Part of a small language model's weights: a variant of Muon for these matrices, 660M tokens.
MLP neurons of a small language model. Each row is named by its layer, matrix (gate and up: input weights) and neuron, and shows model dimensions 160-255. Each number is 128 + 32 x the weight over its row's rms, rounded and kept within 0 to 255. A neuron's up and down rows have the sign that makes its largest values positive.
A block is one neuron, or neurons of one layer that tend to fire together. After each block is what it responds to, as a language model described it from the Wikipedia text at the highest values.

L3.gate4 [165 164 132 176  33  73 130 102 123 138  91 164 140 110 118  45 148  52 117 111 162 112 104 130 141 176 139 147 157 172 103 140 199 127 144 205 129 151 146 144 105 144 158 125 130 137  77 146 131 132 143 100 122 119 156 191 119 122  93 162 127  93 145 115 119 193 116 139 179  48  77  73 128 159 127 119 140  90 102 159  54  36 104 140 166 156 127 161 165 175 130 111 109 179 162  87]
L3.up4 [179 118  35 117 174 177 119  72 145 150 145 147 134  99 166 149 165 169 127 152  79  83 172 121 146 117  97 167 166 110  98 130  90 134 134 149 134 157 176 165 137 147 119 187 136 150  71 148 161 116 127 159 178 146 137  86 214 139 129 124 155 127 133 176 156 136 135 115 204 112 168  75 104 116 109 159 158 163 178 158 133 119 139 170 101 103 139  74 120 143 162 177 120 110 168 159]
L3.gate170 [133 150 146 145 117 142 176 115 173  82 169 110 171  70 139 176 106 166  70 168 130 181 166  86 129 101 113 131  80 108 120 137 127 146 117 134 126 104 173  80  68 122 111 170 143 130  86 126 191 131 169 163  95 157 128 152  98 135 174 109 166 170 129 104 147 119 163 127 117 147 173 156 113  95  77 112 176 107 165  88 116 144  87 146 137 114 138  96 147  97 195 160 110 125  83 115]
L3.up170 [187 132 136 105 116 217 148 105 111 109 146 117 106  90  59 210  93 194 124  74  86 130 156 151  59 131 130 133 144 125  96  66  89 124 125 142 134  44 100  91 136 105 142 120 151  97  68 124 182 160  90 148 139  81  97  51 100 156 122 141 159  93 106 175 165 107 142 141 133 134 144 140 125  63 102 131 153 162  98 115 159 119 112 120 141 159 132 154 126 140 184 103 135  78 142 160]
L3.gate177 [ 94 114 142 112 100 194 121 178 177 189 183 197  55 120 101 133 165 130 114 135  90  96 100 150 136 140 161 138  80 163 109 136 136 106  90  82  68 195 126 116 109 119 130 138  87  99  93 147  98 158 153 158 128 131 100 124 130 175 144 145 142 170 108 127 126 121  85  66 112  84 125 121 160 168 138 116 117 142 107 113 119  61 131 217  60 123 108 124 145 116  96 114 189 122 179 117]
L3.up177 [ 64 114 111  95 133 124 174 191 122 168 147 174 119 112 178 198 141 146  93 165 136 161  73 106 125 131 126 147 108 123  84  75 161 133 108 152 100 113  61 207  69 163 107  78 142 198  79 180 134  75 135  84 122 121 172 137 135 152 129 199 133 110 147 139 132  98 145 137 140 125 163 187 173  77 106 115 125 144 140 167 145  88 192 146 128  89 175  95 142 157 114 118 130 172 105 119]
L3.gate265 [100 138  85 163 106 157 126 105 111 127 159 175 121 136 184 166 120  89  84 175 142 183 186  88 133 118 126 160 114  79 165  86 152 124  85  34  86 179 106 173  85 164  65  73 144 115  41 133 143 111 147  89 130 159 144 200 125 112  97  78  76 140 125 167 154 115 111 165 129 148 131 143  91 101 145 154 105 186  73 156 140 142 143 118 145 142 109 109 174  43 123 102 164 103  88 102]
L3.up265 [140  92 152  65 131  70 169  86 114 153 133 115 125  86 157 162 130  55  82 186 119 124 106 115 173  80 174 114 111 163 132 186 126  92 112 122 166 181 117 164 126 122  48 133 124 121 152 142  62  93 136 129 166 154 134 133 111 133 131 127 160 179 135 107 145 151 122 108 114  99 177 111 107 114  94  98 102 149  94 108 124 133 127 131  75  95 169  45 165  83 189 102 145 143 131 177]
L3.gate356 [122  82 119  97 115 171 174  95 121  93 179 105 118 140 119 168 132 172 117 117 156 129 102 118  87 121 104 113 167 111 177 148 142 151 134  93 146 142 101 117  94 158  89 109 137 149 100 166  87 128  51 145 135 103 138  66  81 142 140 140 115 203 106 117 102 143 103  85  95 155 178  78 113  98 104  96 121 215 145 102 133 127 102 189  78 192 146 107 150  93 145 134 123 145 128 179]
L3.up356 [ 77  94 127 139 142 175  83 134 138 106 131 138 120 152  94 149  70 101 115 161 122 191 106 166  97 113 137 100  81  87 126 136  58  87 139 151  65 133 157 169 144  94 159 174 123 134  95 131 102 142 168 138 111 119 150 127 149 169 110  98 101  92 178  76 125 149 154 109 145 129  94 107 175 121 177 142 153 155 126  80 113 112  76  97 150 112 171 141  89 134 109 100 135 123 101  70]
L3.gate424 [106  28  89 203 139 152 142 126 109 128 126 122 120 136 130 109 116 180 132 146 146  89 160 175  97 120 128 133 167 123  65 192 167  90 126 139  68 160 109  88 155  81  79 162  91 146 124 118 129  93 135 111 180  83 160 123  89 118  94 120  96 140 113 104 146 111 105  93  73 103 140 131 177 138 122 125 144 139 141 109 137 141 168 111 106 115 107 104 129 130 143 128 129 169 157 145]
L3.up424 [110 175  71 142 151 131 126  80 111 154 137 103 115 136 122 149  82 126 132 145 155  79 110 140 183 114  73 175 105 100  40 176 160 123 111  88 119 127 141 158 130 107  92 187 157 145 149 154 119 160 137 125  99 136  94 137 193  92 188  81 145 104 175 154 166 105 126 111 108 169 149 139 177 120 189  70 174 182 110 103 139  70 141  64 118 193 144 111 137 151 122 125 101 188  95 127]
L3.gate557 [103 147  93 128 129 123 144 141 118 101 102 151 175 128 150 151 169 148 115 152 100 102 146  72 118 131 127 150 117  96 138  68 158 118 114 106 148 119  92 109  85 156 136 123 102 122  37 168  71 151 145 114  72 134 166 147 189 106  60 201  96 121 156 127  80 143 116 128 170 148 120 133 149 121 184 146 152 132  98 136 166 143 115 100 101 130 204 107 164 144 167 127 148 218 112 108]
L3.up557 [112 153 143 124 132 151 143 145 115 126 194 140 176 120 133 196 122 106 102 162 174 122  67 166 131 142 142  72 133  68 149  91 154 156 114 107 118 209  78  78 110 167  99 164 147 118 129 147 146 154 140  88  94 109 125 145 156 107 108 147 121 123 185 118 184 127 111 174 162 128  99  70 145 145  94 167 180 101  85  69 184  85  79  88 132  90 126 145  87 113 144 148 128 176 103 189]
L3.gate742 [144  64 154  85 153 124 149 132 128 117 114 137 124 178 174 166 166 151 121 110 136 138 113 118 116 140 193 199 114  95 109 117 177  97 158 128  99 115 165 107 134 158  90  77 130 126  75 163 111 119 139  82 134 101  99 136  90 127 163 164 118 154 122  97 122  86 152  84 107 128 173 111 172 146 118 165 141 146  93 166 140 129  72 154 150 142 162 117 103  78 159 114 118 132 125 112]
L3.up742 [126  94 150 130 107 115 168 107 179 120 111 125 104 210 212 169 142 157 131 181 176  77 141 165 143 122 152 133 143 154 124 115 138 108 144 112 155 102 168  99 107 120  52 112  90 102  77 195 160 113 128 152 152  84 131 146  94 124 118 162  94 137 179 155  97 124 135 132  75 173 128 138 138 107 132 142 132 111 117 130 184 100 111 208 102 118  93 177  97  97 163 124  93 130 120 136]
Responds to: Afric- word fragment. Mainly the piece Afric in Africa/African (South African, West African States); more weakly other mid-word fragments like Europe(an), Bl(ack), cap(tured), reg-ion.

L7.gate94 [129 135 180 152 121 107 192 130 150 141 158 142 126  93 140 136 159 181 121 122 150 145 132 101 141 162 180 114 127 151 162 146 154 119 198  98 102 133 141 120 142 135 100 147 138 151 115 149 181 122 118 179 111 140 141  89 124 139 123 142  98 147 141 151 143  75 130 123 105  70 150 173 127  68  86 159  96 133  94 110  86  83  88 148 126 118 149 141 148 173 115 137 123  97 153 140]
L7.up94 [ 93 180 155 116 119 116 117 149 127 123 155 165 132 118 129 130 145 139 120 102  58  49 103 156 115 140 114 154  98 132 206 103 161 171 110 142 193 142 133 166 119 144 171  79 126  99 138 146 140 153 174 177  89 181 135 143 137 162  80  96 134 170 140 118 128 177 193 115 118 142 176 115 114 162 129 185  98 161 107  82 131 109  41  66 140 175 131  98  91 111 103 142 122 113  86  73]
L7.gate288 [189 155 166 161  81 202 117 183 128  71 175 134  96  73 155  87 165 170 142 174 130 128 121 140 140  78 134 111 116 117 119 136  71 129 180  91 138 112 130 152 124 140  74 129 112 135 141 140 188 104 104 127 155 139 154 165 144  91  52 144  63 105 180 118 101 159 108 132  38 125 138 148 108  98 112 147 140 146 110 162 147 134 146 137 127 117  91  95 101  98 136 129 113 159  94 141]
L7.up288 [131 133  69 157 111 145 182  97 156 100 169 168 150 111 139 160  98 145  90  56 131 161 155 142 126 165 100 135 113 111 121 116 148 136 153 112 131 140  95  94  87 152 214 118 128  91 128 149  87 173  70 179 165 187 153 137 105 223 117 134 121 169 142 134 170  72  99  95 129 133  77 141 118 117 129 135  98  56 151 128  92 183  92 156 103 127 156 124 125 144  98  85 169 139 145 110]
L7.gate421 [176  88 122 103 159 181 153  74  95 139 148 110 145  49 122 137 130 121 121 122 156 163  76 127 111  96 202 107 121 121 167 156 145 145 186 160 161 110 186 109  96 120 160 131 125 107 115 188 142 185 100 133 131 169 137 103  74 178  78 171 108 168 112 142 145 105 107 164 132 143 139 139 135 129 109 179 165 114 114 160 144 158 148 143 161 148 159 117 111  39 160 131  62 165 111 123]
L7.up421 [130 136 137 148  76 147 118 127 148 121 184 141 236 104 217  67 191 123 128 146  97  75  84 131 157  98 129 149 185 104 137 137 170 123 100 136  82 140 159 135 172  72 148  95 158  86 162 177 170  85 154 156 132 132 156 159 174 113 143 102 123 118 154 103 151 114 129 152 143  85 165  96  87 151 108 154 149 151  96  76 170 111  85 156 131 153 160 125 148 151  92 118 146 132 184  99]
L7.gate446 [154 144 153 144 131 103 116 155 141 127 154 156 159 131 140 148 109 129  94 120 144 124 197 128 114 144 134 105 144 206 172 160 104  86 202 140 165 107 116 146 117  57 122 167 132 137  92 113 156 121 141 128  64 174 182 137 155 129 125 133 114 170 149 106 132 165  74 142 103 101 121 152 133 128 132 114 107 114  77 122 106 139  82 133 198 114 126 101  59  87 179 133 145  76 128  90]
L7.up446 [114 113 137 130 106 180 147  93 223 164 139 134 100 116 206 117  67 139 157 109 144  87 120 104 126  98  84 184 148  97 143 140 160 106 120 103 125  68 135  95 121 145 110 140  90 119 173 130 135  84 205  87 105 166 125  72 131 161  93 135 135 176 110 124 156  97 159 176 106  82  62 119 191  98  77 116 144 172  93 155 118 126 130 128 134 130 124 182 101 108 131 168 145 109 123  58]
Responds to: Mid-word vowel fragments. Short vowel-bearing word pieces inside a longer split word, mostly names or foreign words, such as G-ree-k, Common-we-alth, Ló-pe-z.

L3.gate61 [148 131  84 160 183 154 118 112 146 135  79  98  88 154 140 157 113 144 133 183 107 178 143 158  60 172 137 113  98  95 116 113 157 131 105 132 100 146 148 141 131  79 169  87 161 109 149 139 156 188 168 123 158 120 142 162 139 126 142 111 193 187 116 114 171 169 125 187  83 140 124 147  79 125  86 121 117 149 119 121 105 126  68 139 134 148 104 140  87  79 158 101  87  87 143 131]
L3.up61 [168 131  75  86 161 131 144  72 131 114  56  96  87 166 198 139 117  59  95 164 157 158 167 152 153 153 143 116 112  88 143 126 194 145 120 136  97 136 128 132 126  67 106 140 142 148 180 139 172 126 120 116 159 137  93 161 159 157 108 107 129 194 162 125 167 158 117 204  83 168 149 117  86  92  86 160  67 119 124 175 118 131 107 122 168 150  64 137 106 101 120  73  98 130  98 120]
L3.gate90 [115 145 145 200 117 111 111 123 142 110  90 123 119 108 167 100 137 112 110 128 184 107 141 157 126 158 144 126 114 148  53 126 213 111 146 143 145  81 144 110 164  84 112  96 143 127  91 156 132 155  57 123  95 102  97 179 144 112 111  71 125 127 102 139 173 100 113 155 145 146 118  86 115 146  83  68  61 132  79  98 102 123 151 115  77 106  69 127 155 115 145 119 153 118 182  83]
L3.up90 [166 109 185 140 143 106 101 118 142 144 100 150 159 151 147 111 139 148  96 168 135 129 183  95  90 142 125 135 110 108 128 192 168 142 109 131 141  98 110 163 125 122 127 143 171 145 111 162 125 142  90  94 116  21  63 113 127 151 138  93 171 157 121 105  78 176 105 127 111  91 154 163  72  87 117 110 123 172 164 169 105 110 174 100 142 148  79  44 128 106 105 112 108 110 107 125]
L3.gate223 [108 114 111 133  57 150 138 128  91 107 144 135 163 116 129 123 108 146  80 125 139  90 141 127 198 136 139 176  98 123 152  79 133 170 120 117 128 100 148 162 141 136 124 127 125 157 102  64 149  63 132 136  84 108  71 118 110 167 173  96  79 105 106 167 130 158 207 129 141 142 101 114 179 149 104 139 111 139 148 142 114 113 131  99 166 161 184 128 143 119  92 114 158 105  91  98]
L3.up223 [ 86 143 175 112  56 139 140 114 131 137 128 113 184 127 129 132 100 147 133 158 112 128 154 118 145 123  86  84 105 135 117  99 107  82 135 127  72 109 184  78 166 138 174 130  96 170 101 164 159 104 157 120  44 134 123  76 117 140 164 131 154  89 155 173 130  93 185 133 134 137  97 154 177 105 185 115 180 106 166 138 144 146 138  83 104 105  93 201 133 125 101 190  95 183 116 103]
L3.gate225 [142 128 101 128 129 147 148 152 151 120 139  80 133  82 132 126 167 138 114  95 109  99 125 113 158 185 146  72 160 150 129 126 122 150 127 176 150 101 115 120 154 196 116 157 170  86 115 122 111  78 119  86 114 130 144 189 172  62 139 155 137 120 110  80 101 119 166  77 131  91 177 166 116  98 147  62 136 112 134  78 121 106 149 131 155  92 131 164 101 140 141 172 197 156 158 108]
L3.up225 [122 119 120 122 135 160 130 129 107 140 138 135 155 103 173  83 126 127 134 119 153 139 133  68 146 157 172 104 143 142 111 107 100 150 134 121 122  91 143 161 150 159 100 143 171 110 117 110 176  91 118 137  73 174 145 181 141  82 161 161 137 125 123  72 161 129 119 116  89 117 153 123 161 120 136 107 165 156 125 109 144 114 145  90 159  95 149 149 117 167  94 102 146 162 154 137]
L3.gate354 [141 148 145 125  73  99 126 125 158 150 153  87 147 151 100 173 146 181 108  97 122  57 166 132 119 169 149 155 135 154 188 152 134 161 175 178 172 170 200  86 104 134 163 121 167 136 152  74 127  75 169 123 134 119 145  40 137  99 101 134  91 166  86 155 116 140  97  56 132  99 133 139 118 163 103 131 128 143 139  79 132 128 138 153 154 101 126 106 147 155 185 102 151  91 167 146]
L3.up354 [137 145 127 126 158 125 115  66  73 142  53 121 110 150 128 164 108 130 172 144 137 164  89 128 139 158 104 173 171 120 101 176 171  64 118  62 114 111 130 135  89 168 142 155 114 123 154  75 133 203 162 136 129 117 127 162 178 111 130 123 117 101 186 114 142 118  84 120 121  94 117 108 191 106 169 164 126 169  83 114 166 113 150 219 167 150 130 126 107 129 126 112 104 164 137 127]
L3.gate408 [157 156 136 125 121  62 110 142 113 110 197 177 131 164 110 101 197 138 146 142 180 130 169 170 101 107 205 141  94 139 148 178 103 169 100 132 114 152 121 111 150 184 130  98 133 220 115 132 168 167 109 163  42 153  40 118 115 110 107 136  83 103 104 144 172 131 149 120 144 115 105  71 115 182 175 133 149 111 145 189  96 158 185  88 115 170 157 154  60 129  75 139 124 118 150 131]
L3.up408 [153 160 118 115 146 112 108 184 142  87 129 129 125 140 161 111 124 117 157 114 133 103  92 181 120 108 170 142  98  98 134 122 127 108 128 170 142 124 126 178 140 176 106 102 145 172 162 153 116  81 102 100  80 104 116 157 166 182 139  93 113 155 157 172 125  62 154  45 103 133  68 142 129 151 130  98 110 201 116 169 162 135 168 100 129 103 120 118 136 127 132 173 126 168  99 205]
L3.gate452 [120 186 136 131 137  72 126 201 127 120  82 120 139 199  50 148  65  65 169 105 171 155 100 150 105 142  89 124 152 125 137 160  93  84 149 124  76  96 102 175 120 156 147 127 119 136 123 145 159 118 132 160  82 140 109 120 120 146 143  34 114  83 137 168  85 183 137  82 153 125 140 124 170 179 110 164 115 155 155 133 189 110 133 143 171 184 103 124  98  99 150 134 159 105 147  77]
L3.up452 [ 32 120  68 103 131  91 137 109 121  90 151 104 140 183 115 100 111 112 122 110  86 132 159 189 131 177 124  83 148 175 141 194 173 108 112 191 130  62 123  98 164 104 161 136 148 111 148 168 172 122 139 133 120 125 143 108 155 144 138 134 148 139 145 181 156 124 153 131 108  87 119 113 110  94  94 117 104 130 166 111 210  99 115 135 164 113 130 144 113 123 105 157 120 171 116 142]
L3.gate760 [ 86 112 178 136 117  78 144 120 130 160 138 145  80 116 194  47  88  94 132 153 102 155 110 102 141 119 153 160 183 127 154  62  90 127  83  85  93 125 110 141 143 136 155 162 165 128 143 120  77 100 155 114  90 146 148 172 171 146 138 124 104 175  99 104 108 115 107 154 144 144 143 123  77 142 165 133 152 105 103  76  59 123 136 142 140 131 186  70 121 116 134 133 127 137  97 109]
L3.up760 [107 144 155 161 149 109 157  96 116 165  87 143 128 141 140 111 183 110 186 145 167 142 116 199 144  95 124 127  81 121 107 161 129 149 185 113  36 159 139  87 102 181 123 111  97 128 112 131 119 153 151 144  79 149 179 127  97 145 127 114 132 157 165 123 125 129 120 108 121 105 194 108 114 163 172 101 201 126 159 111  84 146 153  70 104  95 129 169 127 164 142  75  76 146 143 112]
Responds to: Mid-word CJK and fragments. First byte pieces of CJK characters in Chinese or Japanese names after a space, pipe or paren (Zhang's 佳, 井); also mid-word fragments like Mich, Bel, mat.